config = dict(
    n_layer=22,
    n_kv_head=5,
    head_dim=64,
    activation='tanh_gelu',
    norm_place='pre',
    norm_eps=1e-06,
    qk_norm=False,
    parallel_block=True,
    optimizer='muon_variant',
    lr_head=0.0061,
    grad_clip=1.0,
    warmup_steps=200,
)
MLP neurons of a small language model. Each row is named by its layer, matrix (up: input weights) and neuron, and shows model dimensions 240-303. Each number is 128 + 24 x the weight over its row's rms, rounded and kept within 0 to 255.
Before each neuron's rows, "fires in" lists the words (lower case) most often at its 100 highest values on Wikipedia text that the model never trained on.

fires in: "to", "a", "the", "one"
L14.up229 [105 137 115 128 107 107 151  90 177 109 122 110 127  86 121 136 165 151 116 123 124 140 146 158 133 150 128 113 135 147  99 125  86 143 141 119 115 155 115 135 108 137  85 127 166 115 157 161 134 139 117 130 178 132 115 134 122 121  90 139 121 158 116 161]

fires in: "and", "to", "that", "or"
L7.up232 [160 126 133 128 107 113 177 123 169 150 153 142 115 130 131 112 107 116 152 105 111 155 172 164 135 116 124 116  88 151 159 153 114 103 144  87 129  80 100 148 216 126 146 121 164 116 144 165  91 104 109 131  85 113  74 157 104 159 142 179 161 158 124 112]

fires in: "it", "which", "he", "that", "she"
L12.up489 [144 112 166 138 123 100 185  90 104 162 143 118 139 140 128 118 127 133 143  76 115 111 155  92 112 108 124 118  91 108 153 122  89 116 148  97 117 173 137 142 126 170 157 135 136 122 122  94  86 106 126 148 103 100 116 100 146 140 157 130  88 131 151 117]

fires in: "her", "its", "his", "him", "them", "himself"
L7.up650 [139 132 120 111 111 127 104 124 108 151 137 103 175  99  81 142 124 123 150 158 134 180 111 159 131 126 151 176 122 161 179  89  91 135  94 125 134 137 141 151 168 137 147 128 135 139 139 169 166  97 141 141 138 154 120 129 113 129 133 152 180 146 108 134]

fires in: "the", "one", "a", "some", "any"
L16.up308 [102 135 106 135 104 121 134  97 147 146 132  79 127 126 101 155 189 101  88 101  81 129 141 113 154 145 144 131 122 166 155 106  77  85 127 153 116 144 178 108 131 153 159 119 137 124 137 106 124 130 121 122 141 140 121 118 143 136 131 135 159 150 124 123]

fires in: "and", "acuminata"
L16.up1220 [134 126 128  93 101  93 168 122 128 117 155 108 118 157 111 142 134 104 159 147 133  97 125  82  92  79  89 129  75 121 152 145 138 122 128 143 138 122 147 143 137 126 119 113 151 150 120  91 111 134 104 171 128 123 114 126 127 118 123 139 125 157 132 106]

fires in: "to", "would", "not"
L16.up722 [125 150 127 125 129 110 137 105 100 122 151 139 100 118 147 135  86 159 115 131 120 144 138  84 121 124 151 144 141 110 147 174 133 152  98 142  89 126 133 153 125  90 114 147 151 104 120 120 144 152 118 107 134 138 146 153 122 124 138 100 103 170 120 115]

fires in: "and", "the", "his", "its", "of"
L14.up921 [105 161 159 117 101 131 119 159 125 141 120 111 123 108 155 128 121 130 158 142 109 139 156 112 127 127 143 141 115 175 162 165 114 147 101 145 143 152 161 104 132 107 108 124 120 111  87 149 149  98 157 132 129 165 117  90 117 122 122 148 168 143 131 116]

fires in: "that", "by", "this", "because", "since", "to"
L12.up379 [166 135  90 135 139 107 120 132 140 130 177 124  81 130 161 134 108 131  92  84 124 162 124 127  98 132 163 122 131  92  97 125 126 162  99 135 165 185 147 134  86 126 101 121  91 102 105 139 109 115 116 137 111 128 126 146 147 144 138  97 114 101 131 121]

fires in: "by", "only", "between", "both", "of"
L10.up1160 [102 135 131  99  92  78  85 119 168 123 143 159  87 101 109 160 120 129 109 123 142 137 140 133 126 156 100  94  82 141  96 141 156 110 146 133 125 107 144 128 125 138 121 163 157 133 118 178 144 136 169 139  90  92 151 173 108 158 127 141 171 130 146 105]

fires in: "of", "for", "to", "continued", "in"
L14.up546 [ 97 130  87 124 104 144 137 132 149  90 121 123  91 113 119 118 104 150 128 142 122 127 125 123 109  91 180 129  90 178 146 126 141 151 110 168 112 125  95  75 128  96 123 161 150 121 179 149 114 153 141 144 147 194 102 143 143 113 156 117 135 127  89 121]

fires in: "the", "to", "early", "recent", "last"
L12.up496 [139 107 144 154 124 103 125 115 140 151 102 113 157 132  97 117 130 127 111 117 121 144 146 120 168 122 141 144 124 137 129 133 197 144 118 150  99 113 123 131 109 109 102 163 110  99 125 131 156 125 107 106 121 172 161 188 125 154  80 116  98 121  89 122]

fires in: "he", "a", "she", "there"
L12.up116 [133  78 147 127 150 105 125 107 125 129 131 143 132 102 137  90 167 125 146 123 161  91 150 135 142 133 157 126 140 113 138 115  92  52 157 153 120 115  97 149 148 137 127 159 115 148 150  80 112 117 113 100 112 147 136 135 146 122 139 127 143 121 131 160]

fires in: "to", "had", "was"
L14.up1133 [137 128 155 103 109 143 149 119  98 100 133 122 184 136 139 162 109 104  97 127 119 103 140 155 142 142 114 111 126 113 121 157 119 140 113 144  81 141 147 121 116 110 102 167 168 102 112 150 156 171 145 126  97 149 134 122 146 119 131 144 137 139 117 137]

fires in: "the", "of", "no"
L12.up731 [137 139 125 130 115 157 128 110 118 152 145 102 155  83 162 103 176 106 160 172 124 129 133 178 100 118 132 117 151 148 146 134 107 119 107  85  98 139 134 131 160  96  86 130 139 104  99 111 139 133 137 132 122 171 107 118 128 179 129 135 112 170 109 132]

fires in: "a", "the", "of", "in"
L8.up676 [104 103 169 141  97 147 136 128 106 119 133 104 153  71 123 162 125 140 119  85 132 108 161 124 138 159 166 140 147 165 127 138 128 125 114 164 148 126 133 134 164 114  96 124 144 111 158 121 126 112 122 130 136 145 121 112 143 144 157 133 161 122 126 146]

fires in: "by", "only", "general", "also", "law"
L10.up217 [128 157 101 105 140 164 132 112 173 107 131 153  86 120  81 177 167 102 112 126 161 121 128  89 138 108 136 156 171 106  83 154 116 109 124 103 123 147 101 139 142 148 116 117 152 161 118 157  99 193 163 152 100 126 114 124 150 123 135  89 175  99 116 147]